From a checkpoint of a small transformer trained on Wikipedia.
Size: 15 layers, vocabulary 16384.
Architecture: no biases in attention or MLP, untied embeddings, normalized queries and keys.
Training: a variant of Muon for these matrices, 1091M tokens, 4162 steps.
MLP neurons of a small language model. Each row is named by its layer, matrix (gate and up: input weights; down: output weights) and neuron, and shows model dimensions 112-207. Each number is 128 + 32 x the weight over its row's rms, rounded and kept within 0 to 255. A neuron's up and down rows have the sign that makes its largest values positive.
After each neuron's rows, "fires before" lists the tokens most often just after its 100 highest values on Wikipedia text that the model never trained on; "fires on" lists the tokens most often at its 100 highest values on Wikipedia text that the model never trained on.

L7.gate114 [135 133 159  90 124 168 164 153 156 147  67 111 114 101 125 121 145  66 147  99 145 163 137 138 151 131 102 123 112  89 106 102  94 170 115 106 148  91 112 134  82 111 155  64 127 135 123 113 136 141 166 141 136 145 177 134 111 144 117 112 126 113 139 124 107 108 155  92 146 168 127 110 139 101  94  83 170 104 103  94 134 109 136  97 123 196 142 186 219 128 109 152 121 129 175 142]
L7.up114 [ 78 150 185 128  97 136 133 202  93 165  91 176 152  59 186 113  90 191 150  97 184 180 194 102 157 141 105 164 208  92 120  86 114 124 168 158  78  91  88 119 140 174 144 189 165 163 144  26 174 133  88  94 140 123  90 142 112 160 117 147  78 144 113 197 122 115  96  78 110 102 175  97 164 139 149 153 105 169 159 125 188 129 141 141 111 102  97 111  81 116  95 136 125 128 148 114]
L7.down114 [145  66 158 155 171 128 144  77 116 114 153 157 144 149 156 131 199 159 109 151 115  98 148 107 109  82 217  29 120 150 104 108 107 116 136 202 122 146 111 153 189 143 115 150 128 109  93  98 123 152  73 127 174 120 138  86 191  72 113 121 120 120 200 164 118 136 111 153 190 166 102 167 118 118 144 181 118 184 101 127 141  76  76 113 128  93  68  93 158 187 117 110 137 145  89 112]
fires before: "-", "|", " the"
fires on: "\n", " |\n", " and", ")\n", " on"

L5.gate224 [ 83 118 105 153 110 106 139 115 113 125 133  69 149 167 113 115 171 107 105 187 127 151 141 176 119  75 168 131 122 122 128 124 108  95 161 109  90 176 126 175 146 116  87  73 162  80 126 214  78 198 144  73 154 133 139 113 109  88 169  86  78 113 144 174 164 169 107 146 126 148 135 125 136  93 169  85 159 110 135 183 165 151 174 154 166  85 121 146 139 153 154  96 182 167  77  99]
L5.up224 [ 84  90  94 109  98 111 177 104 125 118 124 153  90 166 144 156 141 145  38 153  93 169 134 127 127 134 165 170 148 127 102 108 181 101 111 130 156 173 153 141 111 129 101  99  82  66 152 146  97  52 139  88 133 128  77 111 138 197 205 162 119 147 184  98 159 128 179 105 166 149 102 111 156 136 101 154 106 101  91 138 158 160 141 166 100  68 110 120  95 115 126 115  86 119 162  85]
L5.down224 [ 64  83 180  70  85 162  97 178 190 134 188 150 116 107 123 121  96 103 115 148 103 113  86 131 146 154 126 118 149  99 103 111 138 129 112 127 166 141 144 149 146 115 109 104 137 147  99 106 111 144 104 107 140  87 126 140 101 109 163 158 169 131  85 142 118 120 147 142 145 118 131 129 150 120 140 113 125 112 182 117 145 102 120 121 107 144 133 177 156  83 109 120 129 137 165 159]
fires before: " ", " |", "us"
fires on: ".", "int"

L7.gate947 [107 115 112 141  98 222 157  77 110 108  94  91 165 148 196 163 114  85  99 186  92 105 157 105  62 160 171 147 139 142 143 151  60  85 119 112 101 131 114  39 116 112 132 181 168 141 123 147 138 157  97 105 100 153 105  95 151 158 130 134 104  51 120 119 125 127 131 122 147  94 114 100  91 102 121 131 164 181 155 117 142 176 124 169 164 206 126 134 159 135 110 187 112 148 174 109]
L7.up947 [ 97 179 149 126 105 175  95 103 168 125 134 115 126  96 101 139 179 128 153 107 156 126 170  99 113  89 125 130 184 160 128 135 100 145 102 140 150 144  99  59 134 135 141 115  65 120 153 168 121 184 122 153 145 120  88  95 174 118 132  84 177   0 114 134 140 119 184 101  83 157 185 114 106 162  69 125 141 184 137 141 170 132  79 166 116 144 161 145 134 116 128 167 153 130 136 146]
L7.down947 [134 140 174 144 109 105 209  96 116 152 125 132 115 152 137  88 129 164 102 136 165 142 109 194 104 154 125 103 165 202 135 126 100  87  86 164 121 121 105 126 179 121 114 153 100 165 125  27 149 115 145 128 176  93 107  81  82 141 114 155 167 100 101 104 110 130  90 117  99 122 137 118 111 126 133 131 176 103 114 109 157 188 113 116 154 130 197 156 127 129 120 127 172  69 194 149]
fires before: " ", " |", ";", " −", " |\n"
fires on: " |", "2", "7", ";", "3", " "

L10.gate690 [ 61 127 111 158 139 169  85 133 154 101 107 132 118 111 169 102 167 157  64 143  81 125 122 134 132 164 113  95  91 145 147  90 117 157 101 111 176 149 139 136  72 136  99 127  94 144 156 199  92 108  81 133 143 144 152 118 130 141 105  89  74 127 121 169 108 166 155 120 148 126 125 177 160  79 141 173 144 106 190 126 160  85 124 165 165 152  31 113  93 127 105 103  68 121  68 171]
L10.up690 [135  91 180  96  98 158 125 113 167 110 111 152 104 196 173 143 182 124 133 127 134 159 184 176 141 168 108  72 125  87 107  93  92 174  97 109 150 171 136 112 176 200 127 114 169  65 108  78  99 130 173  94 138 125 100 146 186 155 150 142 123 142 145 109 194 171 135 137  89 126  98 152  96 143  96 146 153 117 159 154 143  70 241 139 148 137 160  68  97 153  95 117 115 118 114 180]
L10.down690 [ 70 158 177  87 104 188 141  95 110 110  83 181  82 105 151 127 101 101 150 109 116 104 161 101 163 139 107 120 156 165 133 117 142 179  42  92  91 156  76 168 171 139 125 115 109 120 166 128 149 148 139 129 140  89 104 124 188 138 101 160 124 103 136 124 146 166 189 149 149 147  70 122  84  83 147 113 106 164 142  84 115 125 122 152  68 131 166  96 166 177 165 119  59 104 134 109]
fires before: " ", " the"
fires on: " from", ".", " of", " to"

L7.gate1183 [127  88 140  88 127 115  95  52 111  98 137  93 134  77 106 140 122  42 117 152 127 188 130 101 138 121 154  93  76 157 154  99 133 133  96 111 148 146 180 115 133 100  43 105 110  78 116 110  84 147 119 138 135 170  82 120 136 159 185 149 114  74 222 154 113  93  84 129 129 156 127 146  93 136 119  98 145 103 129 126 129 129 127 113  98 174 122 153 151 127 126 103 146  93  75 111]
L7.up1183 [117 180 162 111 117  87 154 104 116 110 145 146 134 193 126 144 131 142 109 133 124  88 108  80 141  75 168 114  59 129 124 153 132 129 183 108  98 104  92  87 162 171  72 140 109 173 130 117  51  93 154 129 108 116 121 103 112  82 143  95 158 103  85 110 172  64 112 118 144 168  92 135 105 101  98 118 158 147 126 123 148 165 102 147 124 127 122 132  87 114 145 109  95 148 207  89]
L7.down1183 [202 175 174 159 145 151 145 131 113 148 179 145 148 188  47 161 111 145 103 169 126 133  84 148 140 117 171 131 120 199 115 110 145 166 179  87 100 113 168  66 133 140 117 111 120 109 151 158 139 174  91 179 166 160  81 137  99 125 105 225 161 156  61 112 127  97 112  71 141 153  35 151 142 145 123 147 141 170 161 128 105 143 153 134  89 214 145 179 162 168 129 148 160 175  93 143]
fires before: " ", " |\n"
fires on: " |", " ", ";"

L5.gate891 [141 140 119 134 146 135 148  83 118 110 180  86 126  88 145 144  72 122  50 132 166 228 125 141 150  85 147 137  67 127 128 137 136 130 114 125  80  90  92 105 163 182 138 159 114 111 137 167 129 111 178 171 151 159 139 104 147 169 139  88 145 127 111 126 209 131 131 165 131 128 126 152 145 118  81  63 155 165 160 131 160 161 140 179  89 126 185 140  97 139 100 121 160 117  95  73]
L5.up891 [133  90  66 104 126 125 140 120 147 135  93 125 112 109 148 163 149 188 102 122 205 129  98 144  87 180  98 122  87 129 174 169 177 169 101 127  98 174 104 138 107 141 115 153 167 107  85 140 131 108  64 147 136 126 139 153 163 113 135  79 101 147 102 122 130  99  34  99  85 116  87 168 138 138 111 141 159  81 157 139 114  93 128 131 123 171 124 143  86 115 161 184 119 105 135  92]
L5.down891 [ 93  82 103 177 135 131 172 135 161  86 125 162 130  74 139 122 173 152 205 134 170 167  72 106 136  84 188  84 118 104 211 147 133 158 151 155 115 212 111 118 196  81 148 194  37 120 120  87  74 149 117 106 173 117 126 106 138 152 100 114 156 127 164 146 133 121 125 152 150  64  59 151 150 105 119 172  73 111 166 130 143  94 142  99 116 145 145 107 164  79 113 138 163 100 135  67]
fires before: " ", "0", ";", "1"
fires on: " |", ";", " ", "0"

L10.gate25 [134 159  92 105 131 131 102 152 164 113 183 102 236 120 153 158 121 156 146 139  80 156  80 142  58 127 129  66  92 108 138 117 129 162 115 103 100 156 121 148 121 152  70 163 153 125 122 125 129 148 132  95  54 137 147 129 115 147 107 114 109 175  91 122 133 110 179 114 162 140 110 151 129 147 116  98 203  92 122 170 175 115 160 132 108 113 157 132 153 119  89 196  77  86 107 107]
L10.up25 [ 83 112 149 120  40 100 107  86 138 133 112 123 117 132 140  89  97 117 125  82 156  84 141  99 159 104 112 179  81 165  89 130 126 110 167 112 125  71 127  89 154 106 141 133 156 201 166  95 133  71 109 150  92  89  57 193 129 127 162 146 180 142 173 166 126  96 105 109 147  63  80 137 140 136 122  91 114 110 115 129 157 132  73 156  95 185  75 136  97 119 181 108 153 167  92 144]
L10.down25 [147 126 151 162 159  88 133 183  72 103 135 167 125 103 100 122 131 139  81 129  58 176 128 101  98 108 197 133 129 171 161 140 114  94 127 127 108 104  96 102 163 100  68 126 178 152 111  79 131 171 127  99 117  99  82 128 137 126  99 100 135 131 157 131 166 120 122 117 142 138 129 204 108 156 151 159 175 120 128 121 134 165 133 114  97 127 103 128 164 141  86 179 204  89  82 126]
fires before: "1", "8", "9", "2", "7", "6"
fires on: "0", "9", "1", "–", " "

L10.gate1006 [140  83  37  79 190 151 148 141 148 190 158 140 141 191 126 102 108 150 150 157  64 146  94 150 143 165  98  56 115 134  38 127 109 114 149  91 134 187  57 155 149 137 169  85  91  67 143 105  35  67 151 161 112 150  86 130 151 130 149 135 182 160 113 116 149 196 152 154 166 103 109  21 138 143  89 133 154 113 153 107 103 160 132 167 158 132 155 173 175 159 115 142  86  78 148 128]
L10.up1006 [145 128  75 103 195 181 153  90 150 159 129  81 110 158 114 133 173 168  68 111  93 103  88 107 141 110  97  78 148  88  25 141 148  98 178 111 130 192  79 169 162 167 144 100  67 133 116 126 147 110 102 123 173 124 108 127 167 118 129 172 141 119 136 128 133 177 139 127  82 120 148 122  97 139 157 152 173  99 147 173 151 132 149 162  97 107 106 139 190 110 126 121  87 158 124 151]
L10.down1006 [108 145  37 156  89 116 125 155 182  86 136 117 103 130 105 157 132 185 114 147 108 137 139 105  94 153  82 112 116 168 114 147 163 126 148 117 180 152 150 142 142 162 156 149 128 115 144  95  99 160 145 114  91  78 151 200 174 172 146 104 150 145 138 131 135 102 193 168 131 107 128 121 110 136 136  36  82 131 122 123  70 111 139 164 152 123  75 133 145 102 162 100 166 148 135 149]
fires before: " ", ",", "1", "4"
fires on: " |", "1", " ", ";", ","

L2.gate1348 [ 87 115  97 142  88 148 132 138 136 157 153 151 156 141 136 141 136 111 104 102  84 127 137 169 120 146  53  89 120 106 128 119 117 111 100 125 128 115 176 170 112 136 108 112 141 167  81  62 161 156 109 113 142 142 117 104 137 140 132 125 112 127 166 137 117 124  59 114 133  86 132 157 146 142  87  90 102 112 181 117 157  82 120 102 137  93 138 118 127 108  77 144  83 117 132 114]
L2.up1348 [131 156 113 111 114  98 130 179 141 117 130 113  89  84 109 161  77  99 155 128  73  73 127 106 146 132 138 115 113 118 125 163 133 115 141 107 193  84 136 127 160 169 135 127 147 145 161 113 142 152 178 121  92 197  87 114 148 120 128 108  76 190 107 125 154 113 125 149 146 167 154 154 142 119 115  99  51 109 184 138 189 134  65 150 206  83 149 139  82 161  98  57 100 170 123 143]
L2.down1348 [101 152  78 109 139 138 151 163 150 117 174 165 117 117 130 118 137 168 139 134 108 140 147 137 131  77 158 137 204  78  97  70 122 158 159 139 167  76  99 124 199 176 101 130  98 185 150 115 121  89 117 136  63 113 147  95 125 121 101 122 169 115 135  92 104  80 134 157 105 151 154  99 129 133  94 181 103 138 125 137 128 162 121  98 103 129 153 162 163 202 100 147 108 128 145 132]
fires before: "-", "|"
fires on: "\n", ")\n", " |\n"

L7.gate1243 [124 175 153  85  74 121 168  60 149 161 127 126  69 137 175 110 127 149 108 133 128  64 134 132 127 113 127 101 139 211 126 121 140 137 161 117 111 118 137 143 178  91 150  93  94 147 120  96 127 154 152 130 132 127 128 104 148 180 174  91 119  76 104 144 150 153 161 158 117 122 118 113 163 144  40  72 152 119 135  68  70  64 142 131 195 144 149  94  80 130 148  99 123 112 121  96]
L7.up1243 [142  63 211  91 154 135  83 141 147 126 140  85 137 147 117 148 143 180 150 138 159 100 140  41  91 109 120 115 144 167 105 117 156 142 147 163 124 101  89 138  88 162 144 137 122 125 111 168 146 111 173 182  50 163 148 133 169  94 180 120 127 105 148 137 141 119 122 110  80 167 141  84 131 122 154 122 144 118 134 173 167 157 103 155 144 133 194 113 105 141 127 174 115 135 115 124]
L7.down1243 [122  93 143 128 172 171 159 232 177 129 139 107 127  90  39 160 132 150 147 148 188 106 192 112 105 148  86 130 137 134 159 145 123 136 200 108 163  95  82 126 187 161 122 131 162 156 144 123 115 182 123 114 115 172 119  79 118 181 104 120 165 153 104 154  93 130 155 156 141 111 110  71 112 133 175  91 125  77 101  76 153 129 122 113 123 100 129 175 110 118 152 101 148  76 142 153]
fires before: "1", "5", "2", "uter", "4", "3"
fires on: " "

L10.gate260 [128 139 107 132 125  87 191 113 116 119  72 164 145  82 126 131 124 156 147 173 171 143 116 112 170 167 174 107 129 110 153 167 145  75 119 135  88 213  73 151 115 192 123  37 143 188 187 143 210 118 201  77 154 118  97  97 153  71 107  98 125 146 138 115 117 149 185 112 134 161 150 116 146 175 110 112 161 136 114 130 126  85 210 121 118 138 145 113 147 193 126 126 114 117 109 117]
L10.up260 [ 68 150 125 125 113 145 145 107  85 107 155 126 122  97 122 146 137 152  82 118 150 112  52 130 147 144 109 123  82  88  89 150 120 179 182  72 155 146 103 126 153 137 138  87 158 170 160 102 182 132 162  93 133 109 140 178 145 109  94 108 137 115 164 126  94  94 115 128  77 101 118  91 152 163  93 174 105 154  98 106 145 134 138 121 145 101  68 166 142 131 151 114  87 146  84 121]
L10.down260 [155 136 145 105 167  82 127 101 107 127 155  54 126  98 173 117 174 149 134 104 152 148  76  70 108 193 122 155 145 109 154 140 146  76 168  65 160  74 162 132  82 147 125 128 116 129 135 156 122 133 118 104 166 120 133 129 146  79 111 126  90 141  89 136 125 188 125 117  88 150 178 187 141 137 157  69 165 114 140 180 110 186 130 138 140 126  72 170 121 147 123 157 113 124 103 184]
fires before: "7", " the", "9", "8"
fires on: "9", " with", "1", " to", ","

L7.gate713 [ 86 203 118 118 155  24 176 144 150 167 184 141 116 116 179  86 152 185 158 177  95 136 145 159 126 160 107 149 147  96 145 104  45 119 153 157 172 103 132 162  73 111 138  92 145 171 172 134  99 158 123 103 159 134 153  97 120 145 102  74 122 121 146 170 141 104 164 160  85 164 161 113  97 171 126 142 172 102 156 143 193 157  99 144 122 117 138  76 154 158 176 114 168 144  78 208]
L7.up713 [109  62 154 167  90 104 154 134  98 138 111 114  91 161 104 157 155 186 127 157 113  92 105 115 146 134  76 129 152 144 107  73 180  97 155  86  82 146 133 138 105 110 118 150 156 139 140 147 160 184 173 112 158 144 123 134 151 103 121 110 142 207 150 149 104  61  36  88 107 134 144 188 149  54 142 127 130 119 158 107 147 154 137 123 146 126 116 169 141 106 147 136  89 143 148 169]
L7.down713 [116  53 165 156 125 157 119 158 162 145 128 146 120  86 136 173 118 159  86 127 120 142 145 123 140 160 136 120 165 120 105 154 173  89 141 133 113 112 178 177 111 107 177 172 142  86 163 190 152 133 105 113  75 137 120 153 163  90 170 141 181 188 127 147 133 126 111 116 169 132  93  72 123 141 140 122 157  52 132  83 185 171  56  81 154 127  81  74 108 161 103 108 130 169 151 149]
fires before: "0", "6", "1", "5", "9", "2"
fires on: ",", ":", "."

L2.gate1406 [134  90 153 137  66 139 101 143  85 140  89 130  99 146 150 134 209  99 108 112  75 173 124 182 105 160 134  98 107 164 100 165 138 108 157  81  97 111 109  99 163 138 127  92 104 141 126 135 107 127  82  98 102 182 117 102  77 156  88 130 134 122  91 174 153 139 152 123 150 132 168 202 110 119  68 165 128 109 156 111 192 114 107 158 118 100 131  91 130  84 160  90 148 168 152 128]
L2.up1406 [127 114 125  94 122 151  75 121 114 145 128 144 111 109 129 122 165 132 112  71 135 172 178 125 120 152 121  88 175 130 116  93 157 114 197 109 118 115 168  87 144 192 105 142 102 135 138 149 104 119 159 161 124 161 120 109 112 146 121 109  95 102 114 147 133 217 146 156 164 148 174 198 127 124 143 147 176 168 153 172 206 118  87 134 140  76 152 143 129  92 124  94 149 168 133 125]
L2.down1406 [ 93 110 101  79 173 111 108  92 180 109  88 145  49 135 146 136 148  94  88 114 152 167 149 168  97 128 104  56  97 107 131 141 161 136 142  96 117 107 137 190 141 179 166 112  96 148 129  83 117  73  93 115 113 128  95 130  88 136  84 148 144  91 181 175 139 120  97 104 164 163 122 215 150 141 132 122  83 106 125 125 141 115 124 133 130  14 113  82 124  98  90 162 173 147 118 110]
fires before: "-", ":", "r", "cl"
fires on: " Star", " Bar", ";\n", "\n", ")\n"

L5.gate98 [208 121  91 128 142 154 150 128 172 114 185 117 131 145 121 114  97 143  84 181  76 142 112 158 139 134 119  94 158 109 167 115 198 125 132  96 111 141 135 129 144 123 158 116  98  80  91 172 140 121 151  79  85  88 106 157 139 177 141  63 156  81 109 140 111 103  98 185 145 119 133  84 124  72  86 112 146 134  83 185 132  85 187 201 126 123  75 169 130 133 198 108 143 125 202 129]
L5.up98 [190 106 143  78 139 128  79 145  67 126 200  75 126 167  85 152 116 142 161 150 141  98 109  98  83 105 104 198 136 109  99 125 135 107 129 112  89  89 146  64 114  84 102  93  95 135 144 119 167 123 162  74 145  96 178 143 200 115 172 164 153  83 133 134 103  76  95 115 134  45 153 102 179 124 101 136 116 134 130  92 158  24 155 141  61 159  99 123 113  90 175 134 114 108 169 122]
L5.down98 [143 140  87 153 102  91 104  59 140 150 149 134 128  96 130 123  68 124 120 154 147 102 183 137 120  95 118 154  59 115 177 106 148 141 172 153 132 138 146 145 255  83 113  99 149 139 172  79 190 129 146  74 119  80 156 156 146 145 168 115 128  82 108 198 130 152 134 125  95 211  91  84  97 165 139 144 107 107 143 121  83 145 114 159 133 151  90 123 189 177 114 156 115  94  75 113]
fires before: "5", "7", "9", "6", "8"
fires on: "0", "1", "9", "8"

L7.gate183 [133 130 101 116 111 140 127 165 107 135 168 150  95 109 119 105 152 128 140  85  84 132 134  92  81 112 143 131 127 144  73 115 131 176 146 118 114 112 146 194 140  72 171 119 125 154  80 132 163 119 134 143 124 188  68 114 124 123 105 185 140  92 151 122  79  83 162 115 145 157 123 196 150 115  92 105 165  76  80  69 156  83 104 154 110 106 148 150 114  75  66 140 141  92 158 112]
L7.up183 [ 97 168 166 115 131  95 130 134 102 173 124 109 118 127  86 157 101 195 237 102  36 144  50 152  90 149  69 130 130 137 131  98 132 112 198 153 116 139 145 111 206 133 119 128 139  95 147  95 143 149 154 115 125 147  78  79 139 137 114 167 103 123 145 127  91  83 137 174 160 133  81 150 100  94 114 125 146  70 155 198 195 126 120 140  95 104 157  94 214 106  90  79 114 146 136 112]
L7.down183 [125 140  88  87  90 109 168 110 129 117 126 138 154 113 140 136 130 108 123 203 119 135 195 185 122 198 107  92 117 154 100 107 119 119 138 111 151 102 166 148 163 143 173  93 211 148 166 171 141 155 127  85 161 185 103  78 188 120 109 118 107  90 163 153 123 202 134 134 115 162 152 162 109 148 120  89 121 123 128 154 143 120 122 158  55 110  84 105 163 103 180 121 111 213 117 176]
fires before: " "
fires on: " |", ":", "|", " "

L7.gate1241 [121 125 113  99  93 123 101 137 183 107 113 152  48 173  73 130 175 150 144 141 154 199 102 107 156 157 182 151 132 155 110 102 171  91 176 115 115 111 108 126  62 120 100 151  80 136  84 131 110 155 110  75 177 173 109 152  33 139  88 141  51 192  64 144 199 127 180 116 125 170  86 133 166 111 142 126 139  89 145  94 202 136 131 114 150  63  91 125 115  73 177 146 160  93 137 103]
L7.up1241 [ 74 121 188 166 138  99 102 167 137 144 108 150 152 165  97 189 188 120 105  79 102  69 100  67 113 155 121  80 125 117 116 121 159  85  85 178 134 127 140 131 122 129 140 178 105 112 139 147 114 111  20 140 122 135 123 154 134  78 107  99 122 197 145 123 179 168 139 124 135 126 134 114 111 136 122 182 115 127 144 166 189 162 111 122  83 123 101 145 129 143 194 115 130 113 185 118]
L7.down1241 [137 170 134  92 143 133 108 201 178  95 122 148 109 133  94 162 150 150  98 135 174 178 134 117 148  96 123 202 103 109 112  96 125 157 129  83 109 114 121 169  91  86 126 135  84 168 101 104  88 114 119 128 151 147 157 131 108 102 145 100 110 218  68 103 148 161 194  82 117 124 148 116 140 138 115 137  92  64 158 160 196 149 121 110 198 130 165 138 124 143 112 153 160 147 147 120]
fires before: "0", "1", "5", "3", "2", "4"
fires on: ",", ":", "\n", "."

L7.gate868 [143 121 130  96 119 155 144 201 122  92  36 114 204 141  99 148 116 135 138 109 218 160 144 114 117 193 155  72 205 180 137  96 125 127 137 134 197  93 127 124 128 125 123 160 188 117 148 122 108 147 134 212 101 200  99 100 125 109 111  69 148  96 117  85 160 101 128 153 147 103  93 151  79 195 156 119 172 130 166 115 136 126 143 162 155  90 129 129 128 133 234 181 153 164 173 136]
L7.up868 [128 158 186  43 127 105 142 101 109 137 149 126  80 142 193 138 119 107 143 111 108 104 145 128  97 172 196 134 157  61  85 151 146 131 106 141 168 109 163 104 121 161 162 127  96  80 138 147 125 115  98 112 167  64 136 111 202 123 146 131 112  80 160 161  85  71  47 153 112 200 127  66 120 124 110 103 151  61 109 136 136 114 187 135 178 156  62 135 139  74 130  74 119 175 147 100]
L7.down868 [173  88 130 119 160 170 149 136 126 162 135 186 150 144 105 103 127 175 134 146 150 141 181 138  96  77 118 119 137  72  88 132 106 111 111 108 140 119 143 105 139 104 146 128 144 129  90 117 174 114  81  78 149 198 146 131 109  55 136  93 121 111 150 157 153  79 101  89 166 134  96 127  74  87 106 163 166  97 154 157  98 136 118 124 129 106 197  93 113 143 111 146 135 116 166 123]
fires before: "2", "1", "7", "8", "4"
fires on: " ", "1", "2"

L5.gate1021 [164  82 125 132 138 135 149 187  94 127 122 170 104  83 163 160 161 147 141 113  79 146 161  99 114 126 105 142 147 147 107 161 122  90  91 171 122 174 142 126 183 111 111 125  89 162 157  90 115 136  66  57  46  77 121  94 129  82 116 198 101 110 123 152 175  89  98  50 164 167 143 111  63  73 151 102 123 118 167 137  59 119  77 103 144 102 125 141 173 174 150 138 144 122 123  94]
L5.up1021 [138 147 119 208 160 105 170 126 112 126 145 149  76 167 117  78 160 109 135 141 172 114 121  68 128 120 130 204 166 140 124 142 152 113  44  74 176 152 138 173  74 111 113 128  77 149 151 102  88  94  96 157 145 134  66 113 116 217 144 108 126 148 200 136 114 143 122 137 126 170 165 123  95  79 117  70  88 106 132 107 101 100  69 138 169 124 182 130 119 127 136 155 150 118 138  77]
L5.down1021 [172 165 118 157 175 180 116  69 155 100 150 132  68 124 162 144 187 112 143 124 147 134 180 178 128 179  71  84 168  95 132  71 125 142 149 145 148 133 162 152 118 119 139 131 198 132 173 146 155 150 125 148 124 167 110 128 196 122 130 124 148 151 184 138 123  80 115 153 169 125 125  95 141 119 111 123 125 167 134 137  63  95  76 135 178  99 102  95 117 153  68 136  98  98 185 187]
fires before: "|", "H", "-", "2", " ", " ("
fires on: " |\n", ";\n", " ;", " *", " .", ";"

L5.gate755 [120 130 120 108  77 167 136 160 108 135 120 146 139 113 164 156 133 121 150 240  81 145  93 110 122 113 127  99 142 172 148 119 168 115 149 108 139 153 156 115 110  84 151 163 112 121 159 101 132  88 151 194 146 143 122 133 111 197  95  35 141  95  28 135 213  33 209 108 149 139 155  73  88  91 132 166  76 193 130 137 152 120 140 111 106  93 117 159 138 139 103 160 171 166  77 168]
L5.up755 [120 116 147 130  90 174  84 169  92 168  75 158 122 114 144 134 161 140 160 166  77 129  80 106 138 126 135 117 182 123 133 146 111 145 163 140 137  96 168 111 117 181 154 131 111 131 151 166 131 136 111 132 178 103  85 116  99 181  82  92 182  94 104 122 168  63 221 149 141 105 116 119 142 130  66 142  98 177 126 111 137 107 120 132 141 149 128 182  85 158  95 150 136 130 134 143]
L5.down755 [138 195 111 150 130 110 177  94 131 129  32  90 130 133  85 171 153 126 106 145 112 154  96 172  70 109 141  82 118 146 118 136 169 161 105 105 174 165 175 133 165 104 206 131 170 255 107  96 155 129 128  81  94  86  70  81  53 164 129 194  92  91 156 153 160 114 154 125 169 141  99 127 132 129   0 122  74 177  99 118 106 106 122 185 153 149 137 135 142 118 150 111 115 123  65  97]
fires before: " |", ".", " g", " m"
fires on: "0", "3", "4", "2", "7", "9"

L7.gate293 [125 164 138  52 110 133 120 141 120 126 112 117 101 122 151 130 171  97 130  75 106 177 114 206 116 155  69  91  97 106 114 133 177 165 114 129 161 158 108  80 201 136 127 155  77 120 120 115 146 134  76 153 147 138  99  46  80 126 127  72 120 108 153 177 146 148 110 143 151 161  99  95 108 100 103 109 134 179 163 112 112 115 135  77  89 203 159 125 121 162  76 155 138 121  79 118]
L7.up293 [123 125 117  86 104  75 159 162 166 149  65  98 113 158 117 139 108 124 157  77 140 164 113 149 148 110 131 144 129 124 128 120 165 156 116  86 184 140 123 107 131 174 117 138 107  92 119 144 100 127 136 130 142 142 109 165  66 141 142 117 133 131 175 155 120 136  89  95 144 124 166 153 158 104 145 136 152 154 172 115 148 183  81 105 100 125  73 103 141 112 118 114 118  90 118 104]
L7.down293 [115 168 162 139 108 166 108  93 140 111 163 165 120  86 120 156 125  97 177 123 121 106 113 179 172  88  84 142 122 115  62 110 150 133 189 121 154 126 105 101 111 127 165 121 160  84 160 128 153 157  82 147 114  93 144 138 172 146 135  65 133 144 133 121  80 114 136 158 133 139 196 108 141 164 120 144 123 149 166 102 159 141 123 150  71  93 136 108 190 208  97 132  94 110 162 159]
fires before: "-", "|"
fires on: "\n", ")\n"

L10.gate1489 [161 118 100  98 165  82 102 133 156 164 167 162 115 140 138 136 108 180 127 135 162 101 135 132  89 114  74 113 105 107  93  64 133 143 143 161  91 115 166 132 108 105  91  73 146 131 146 149 111 176 122 110  93 152  84 147 120 153 121  98 110 154 138 110 111 111 118 124 111 126 130 160  51 140 110 137  66 183 110  85 137 132  41 119 175 172 176 137 146 133 131 116 144 130  87 151]
L10.up1489 [113 163 152  82 125 133 129 104 102 157  97  97 140 122 177 152  90 114  68  68 166 119 124 137 110 172  58 101 134  41 129 152 175 149 130 148 177 204 118 197 176 168 111 141 136 155 114 133 135 124 132 142 149 115 115  86 127  97 185 152 138 135 120 131  56 123 111  93  73 136 125  75 139 156  81 147 157 104 153  97 158 135  71 156 123 137 104 172 156 117 119 106 102 176  81 137]
L10.down1489 [145 122 131  81 141 141 158 174  90  74  75 143 108 112 111 156  87 124 131 171 159 151 109 160 123 122 132 129 113 114  76 110 180 107 131 114  86 107 168 139 107  94 172 153  75 115 100 111 104 145 153 163 109 167 146 138 148 131  82 122 109 104 133  82 102 108 133 120 141 125 106 150 122 153 119 118  71 126 117 119 132 156 151 120  69 164 174 148 189  76 106  79 169 211 109  98]
fires before: " ", " the"
fires on: " |", " and", ";", ",", "|"